Part of a small language model's weights: 8375 steps.
MLP neurons of a small language model. Each row is named by its layer, matrix (gate and up: input weights; down: output weights) and neuron, and shows model dimensions 0-95. Each number is 128 + 32 x the weight over its row's rms, rounded and kept within 0 to 255. Numbers have three digits each. A neuron's up and down rows have the sign that makes its largest values positive.
After each neuron's rows, "fires on" lists the tokens most often at its 100 highest values on Wikipedia text that the model never trained on.

L10.gate404:126159140141102104106113115108186094128133082114211158082124181132121135153113093114182109128124185144161150107099096136114127110157166135118088074136090123138121149134108121158066097205167137137067156135126101103143107075114075108157157203161091131226107132153088177147117153138124164135
L10.up404:119137124157153098120094078140114139124072079101203117031145148120140160151062124169148136152174108139107107077120140135113089148157132122156120131119096126155119125100131150139111144178088161073079135124126094100153065131118081188133160156104146149174088124167122138168111125139144154145
L10.down404:104153105157151103113122099142125098135137117101167107068153150110105151092105158182139156123167102123081153127100107095145079138070126105147169137166112126142176100000142163150123109166086124088111170090134114115123088139079131156152112115108145147132105140161127140120119110165180171158
fires on: ".\n\n", " |\n\n", "\n\n"

L12.gate398:091081078119108068139149098155139135136068128119173132162093102138151153115165189119118144132139163120132144098098172107174138121138141167188152209163160140142128109151148133127104187105111121104155148149114087108164129166130159150160079149138071146099068094166065176173125070103131084102
L12.up398:138115066068105138131122099093070094149097143073120118126160084108053087134085127158155129127144212126142116147126108107111170117118135103154177144083145155161157094140119172207125141074134146123126168102139121158084116072133123159118098156152123031153095145155138076122097122195127143080
L12.down398:132132173118107120116058130165157058095145178162115134085146112164183156177137171089116123119099123155134126132129087189111193164132175145097162128151177123160166149107155091065072115182155180136173096105167147137093152163123127162073168090107203137115133122101149120065203148147154145160
fires on: "o", "a", "i", "ad", "y"

L10.gate150:128111059106175075122140085142101050075055149100170096114138164105179057117113094108071130100166128130191148164110100145101159085128133137115101122144099098136112163146169164195205049099098096171136145080142152111099091149142069089133122081105111116148150129109131155121104183163094137159
L10.up150:087123109134115089091046161151113126123164147163103099080115133099085127066132134132108144143105152128141199189134125080145115093128120209095150082095151142146108087133190103105186146179148112112128107104149082161143100105139092103149092154171082186122184182167090132156139106111121143107
L10.down150:132114112141164093076071134203063152096087166214130123046077107095132087070166116126153135077118119094138088178152088109173127144180130136147064085090096129135112146178108077127058130109074177126147143121094098149164101131173142119117077125111153169090139153134102133093069055169102089101
fires on: " it", " him", " ret", "m", "en"

L10.gate35:099100111078111130111086144173126118153174150095140132205120158165084103127122174143116105122090143079152106107125067073134184068130094097112145169158155152112016160152103173100150147108112104195134121143148115139105123187146095118071101138094122149151097130106119131121171095158110112111
L10.up35:067122153106095098119145143182122094182172138080115116166109172109074131111135134107151106128101106062206168079118106133210164104118105154190129144138162171148110155138121159083144116094133122143141110116103099131059148147163065104111147149167103200130202133127166122099177095137106160146
L10.down35:090182074118120141105111078224156112164137168060140139099154147136075102097180169111105144125150151123154124114186134140114118139138114140088167159150164118187076176146111172146161143132142085194168110066154093116071092156098102095086111157125173143112161116131118148113140121110168166129
fires on: " ph", " Ph", "ph", "h", " tr", "oph"

L13.gate223:145129134137112086107140162067114171154145151121182159160107104135106135158093146074108140112110134082127101100132124165132101150154107089153146112133133110117127172108159101203122119076101173097108128150159099134117117142132147123144089034145167094130191146107151060132151136173121162243
L13.up223:116193143103160109052133108119185138101132183105121103084119122116160186127178195133128140132150162213128122103105122075158119115129100119102148166129128117113166180075151094139073154129132112128138122140126131129096134127081182091166081148144149130119157143151162136078190131135130109152
L13.down223:111119152150170174137111130107093218145121071188120115109072135080084109124110159164139051109108150108131133115158117138176138145135131148203152141197118133110186170117065144137141080135106077124153127088199140126152123082141118096117154145094086110151097115136140190112133185168161142159
fires on: " the", " and", " The", " ", " l"

L8.gate53:128127120172135130101168163147099145135119099102136112157136159148119048123121116130135172126132190124128115124082113089109142114131061205067070158167167083129153115081129037097108158141122169131107089099162137105136152129141073195107089137167189118101140141166125104097155098115184172160
L8.up53:099140136162087146142098147072130173112100127150194140102111145101077097135153139188127172106196134126143086141142109122013140127137114127149157131080177133105163189208082109103137143086095154129125133113137111112032120132199118156125115150138097041144117151084144119063117179123126126104
L8.down53:185155188138160206169140178139105167110120149183109125080083155102128132137079121137142135088142197132131142088179127116159121139121129080155124137146112125145173105173131099135127159045078179076080128082134041123120184142152096159098094155138159070142116139104128094129185172167135115151
fires on: "ed", "ol", "ro", "ing", "ie", "h"

L13.gate4:148143100161129079119161143140168125130100113131124108131112083167187121168106166128132165130101111124143163117141135110119118103118080145119142115175097086108119138141077113174121113126076168049118199168142163095082151143142133156062172048112130106146153058184147127083182117179122096123
L13.up4:131135121109122146124177137101148207119123124068149176113169155096121146115129167108166138119158181126160125083135147047129177104146101123148106164162074125150143089060120144131148173162154132160094062126085166102158179103126109090171101136096129159159160136170102148108156141113090150147
L13.down4:067124216096142125103180100137105244111141083142141114066139155139178163075146127119078149119099121110128100125059137116164097164143173166127147117161150102076174128094129127125146093082141081075093157195177148069105109172157133136120172110125095094146141135109073098155163131171058068173
fires on: " The", " the", "The"

L11.gate364:073120115193099103122129074115124096117069097116174092096142175102117080170131132123136112147168150113170151100121101100146120112116086115132099142186097112090170160006159138100137121159152133103113133171163133113147104124146085166168059117070159076146051078134161101149109114070174143170
L11.up364:190137149138107126121065152141159073134144132099147160147114186102153159185085092148135133134156136139131134103133126170109120089082171154135100142148131113137108128108164135174106083121075128081084207145115074121140155094071131118127124184148116156180092138157107193157150112181097154164
L11.down364:113145133157127089105159091076132163108141111120098115031139144135154148088098160130164120147103132138080084107052123112126164130100215090142105179082068187152133173000115182144103142132134121104101171115158115079103136115114140127156172091141102110117100128140112085148151145144128129132
fires on: ".\n\n", " |", ".", " |\n\n"

L8.gate191:158140110107103098154137168128112142152135176120123114146094148143134178130155173116116164093114097160079135135138139141099169095095174161195139175145104093031151126087148123156095184128088134143113119110166175165093063161126162117109109181125069120175149148116111091120086148127079098152
L8.up191:154097099123107098146064141092128178088108122118089206147141133067097077158124168131116134127165134147096163132147076153124156143074118128132186154149117118119175116134181140111101172111112135138198218110177138066065151115137143118178120185123182072119161123115149136135101113102136127163
L8.down191:207116151112152110165102135147149148123144136161203138235099119127093050178139107097181147133127139149103097085102148151082189106157158094165114104124108140088185132149132130072111181136125187137087142076136185115134083093072131144166154061136145153155150125163099155111138120158140106120
fires on: "o", "u", " Japan", "es", "apan", "a"

L10.gate219:131087094140130111061120148088125093172127168107153145000122163096149137156087125111105081104114179155136103121155131126122131123080150055120130113141107144142122089102150076059139092167116096125089153109106116066094096114135149137151161120072113157165087127164112124128170129104115067143
L10.up219:134127133106113173095091151118133030134067111125150060162147101072179195123158145143095134124166155113046139163135113189099157094085141124102064086144110102136134101077092117197124076144177116161099132131123116123107091132115128154073164200159138134082050157129175126133109108091117156150
L10.down219:092146130184134150100136135197143159151129080113128125062092104132136151154113141117134080066119137122150109125058112147145122120132073105086157201076148149103117128000149145168126125169151105196082074127133102074129131102157133154156164154093162162128147110073126125132090105158119109136
fires on: "===", "==", ":", ")\n\n", " |\n\n", "\n\n"

L11.gate374:110079093184160081108126097080129105173072146098177119093119122130123090110066096158142149158178076112164126094134108132153142136118139131141094126170110098156133159061116179136086111137105135064082155119126136102118051151124095092138132122101128145150060132131112137188123105161106158184
L11.up374:097138078165123134149107135137132091176135158103161160066141100069166123036052114180182145167073135165175143090111095095165102124168160173158132163084126142092142148053152154118140127131140130097108098119116109115173093117121151071145185154131117152219141145147098106142180086123124177152
L11.down374:152126125117131121137133155165131167136132120136084128000095136157163101148187141094128100126108131131121120178146110129131148152140136149093067123127153132124102104000114115141141097128145127143149114153180167149122147115174127118111105166076113158087168101125121147145124149112093137132
fires on: " |", ".", ".\n\n", "one", " |\n\n"

L11.gate199:113091107187114088099126159087195127126086097080191085082102174101138159150134106091205132123169164128162135099099078139143145128086112092123052111184120132110137168114147087148124094143130153084077173105160140090148100113134085147134096176090125100142094103130168128157092120153112172199
L11.up199:112120110182143115118110132129142084149058084083189152004156134085122141116065110187168165148159148160131119060114107117134086135130140108158112134151094119142157150056165143150127133145128159086092166094133090116151102108115097104161122179119128155183090119144113149180158113137151187167
L11.down199:115113134159151119125097135154125114142079102113171135000164134097108108110090139155138152113167115119102119082147125132135073128122134100145122156158095132183146115000147153120129150151087113096104150094132097130136106108119114136144106140094154134141082109119121134142146110130155173169
fires on: ".\n\n", " |", " |\n\n", "."

L10.gate230:145112120150123069134143147090111122167190179111188131035086159136082128131136092096169126106100140179089123075138154114171120145114064114134107146206079123090137182066097126148097088120146131149094146109124092133123073146121125121127131118108147159095157132168134094165093170124180144166
L10.up230:106145104157107104085145124070103146103139126109215140037122145139122154117135136135123139099110163190156130103120096105137135176133107106102120119174068148120136144063131121135088126194128092092140181132135134124113158154142111136130099132042135155096124091094116149138149079132134116158
L10.down230:113120173096136112117136111072141136131145138172152108000116139090117090136124158119103143146083148114135144129159155154164100106135200063168135164128131200146148166008119138116120166147056080082127137111157135159156183107080129137132150090130123092177126089077082120150116103157126131115
fires on: " The", " the"

L4.gate202:125116120094109153120130097091106163108149176130067125201075095119109088125123104139096144106171152140084187140069155098121137124067178139134128162109076092139143158108148057131128149173089150095120099129107110150125143143060132166105128172149195165100152112114178099134174188174131181113
L4.up202:144129127142139133084126120087109141130180094189120119228103147169081121174102091169118129112148124200072155110123092139093117124120149089135125101072152137140113153123102160119123122158094101089122156124160106134098117098159172215124156175099127129139139154111144086106129176165170112159
L4.down202:138110087116157136148170081157138069094100117128147172156081149121063131083150173097115175181140164089180159158080132114087117094029123123124070149164114171116126110114133141135099152108165130083086087070140091133118153084099086096103115106112135133134100092168128137062177153090187121131
fires on: "ol", "b", "st", "ag", "ro"

L11.gate132:143083108144143087110136131105176086123070096096162086100152173133150124115128100101170079122183153122132118095140111131161112118098101095121104099177141122163070156030189122090077124145115150128106161103152110102137129129124083138189121235108137125122088053138157107153099122165113161134
L11.up132:120140085173120130139090173067182136143057125092190154069117101124089130101048121089164167153138114159113083086075132147110109109113116077147118138148113153160091126064145157162150121159118124121098159110128070088148116105125117149174100147113093147128092065147114124147157084149112120149
L11.down132:118133115070094152083110138115150083155132125148154124066135128092123101179085151139136111121086133120107105136118111128138097131088181028118084148143123126131135105000120131138118144108142088153122126118122139141089122080108176118140122072155153181100147127135099161141123045129182149175
fires on: ".\n\n", ".", " a"

L9.gate441:124164119195176140103096102126128126124136151142155155094088206061088132135087142111144114113161104118083108091112145109120158165101150144161177121109062147141171141051130144170092118110120114076132169116122121138178099109102084092087114165153168097196104099164117177234106156127159143142
L9.up441:107095092139150126116097151140161152080193085089170114081108187147162117159089138140161113104154146126147191137129108091117146125118111087163088137140084155119165119134147097149078130138075123097100150055154061126124147127101133090157130137092112181185133103113147171138150077134132087183
L9.down441:098124169163137139072094125173120136146131170141154173053131150130115131119079135132156143151172135160105152089090082135113116142106139099126163106165087164116140117000148136153138123167131105127107140099141090136132140122138114122093119136110155172147055118169133176130104143137165163171
fires on: ".\n\n", " |\n\n", "\n\n"

L5.gate286:095085134186184204148123168185137153086175084119152148149141120073108075130152231104110149092109150100126192061057164110127165138117138141094116116145120149090132137142146127076101116108090089127068099092164114128101119135161114183083104149145142170174060156132103088115110168114138125113
L5.up286:156157138099211139157145144129125150083125108140095120135188167090133070116151132112122097128142111137168104103157102092123126101140123161136163143157074080111098149128133185062180138141166098178147101127138126126127109123154151134070120140106106100047081107134064087105140096119090111082
L5.down286:090089185107132147101123145197088077073110050095141192119112146120128134102179138095077156114128185105155195073118146124122155119125127111129147107117171094109091143234108169081142132129129069144136077119192137141170151129154102154104151140169066207187182153122116120085136131114117178093
fires on: "ard", "amb", " bu", "ST", " medal"

L9.gate4:098108168110177105170068110101110072124083176183095116148123117059125131090132164137096152118179168155109138205168173097154174108072130151138084131131140116138200118104138077139133137077126109126172172163105167099070128066134077144176145144120149151145107130102129133132106166123099134160
L9.up4:085138124125146095154155126115145148117123136116119134121100117116061091113152107096065123116122127142128167147104171101088140089099185122121177097128097116116085086177130164122083129139123146090128125167089091159180109139139154142115123118134145117139127166100107174091206085101087138153
L9.down4:106149065149201118118152143090081131158126176163141144083155120099152142166140153138104142076123087124116093175164077140109174108168202156113099070107182157122129133176113097166105110161061131200138146098117100065172176142092112085142090135118134124140173117118098083130159098188140175124
fires on: " can", "an", "at", " it", "m", " bas"

L4.gate445:177041144144107056148145048186137166115126113105177083182063118135166145137147128140153130122118122100136134099090123133092167093094124148144104129117181098100087151142086167111131077111116126096139112147078125106184105188147123040113105144169108129134112138126066165181169158177149158159
L4.up445:082103109175117123122171127157151158155189166135153068098137181149115077101162143121133150114141152062098137099122107093107156155163111121102149122087155115134070098112097139081145151134113163119170132098126165046065092118080136053132193117146155130103105151146140154158153055181142123167
L4.down445:115149200097122136168157133255163148124161110068098104086122172153118110181119150140115134175055141111143137124145102122131112141107097151119135075100171126145115131103135118151066171077121102168132145137054110180182126192102100067137091102143195146095135123129107110133170079132098098135
fires on: "ph", "ec", "ut", "ept", "h"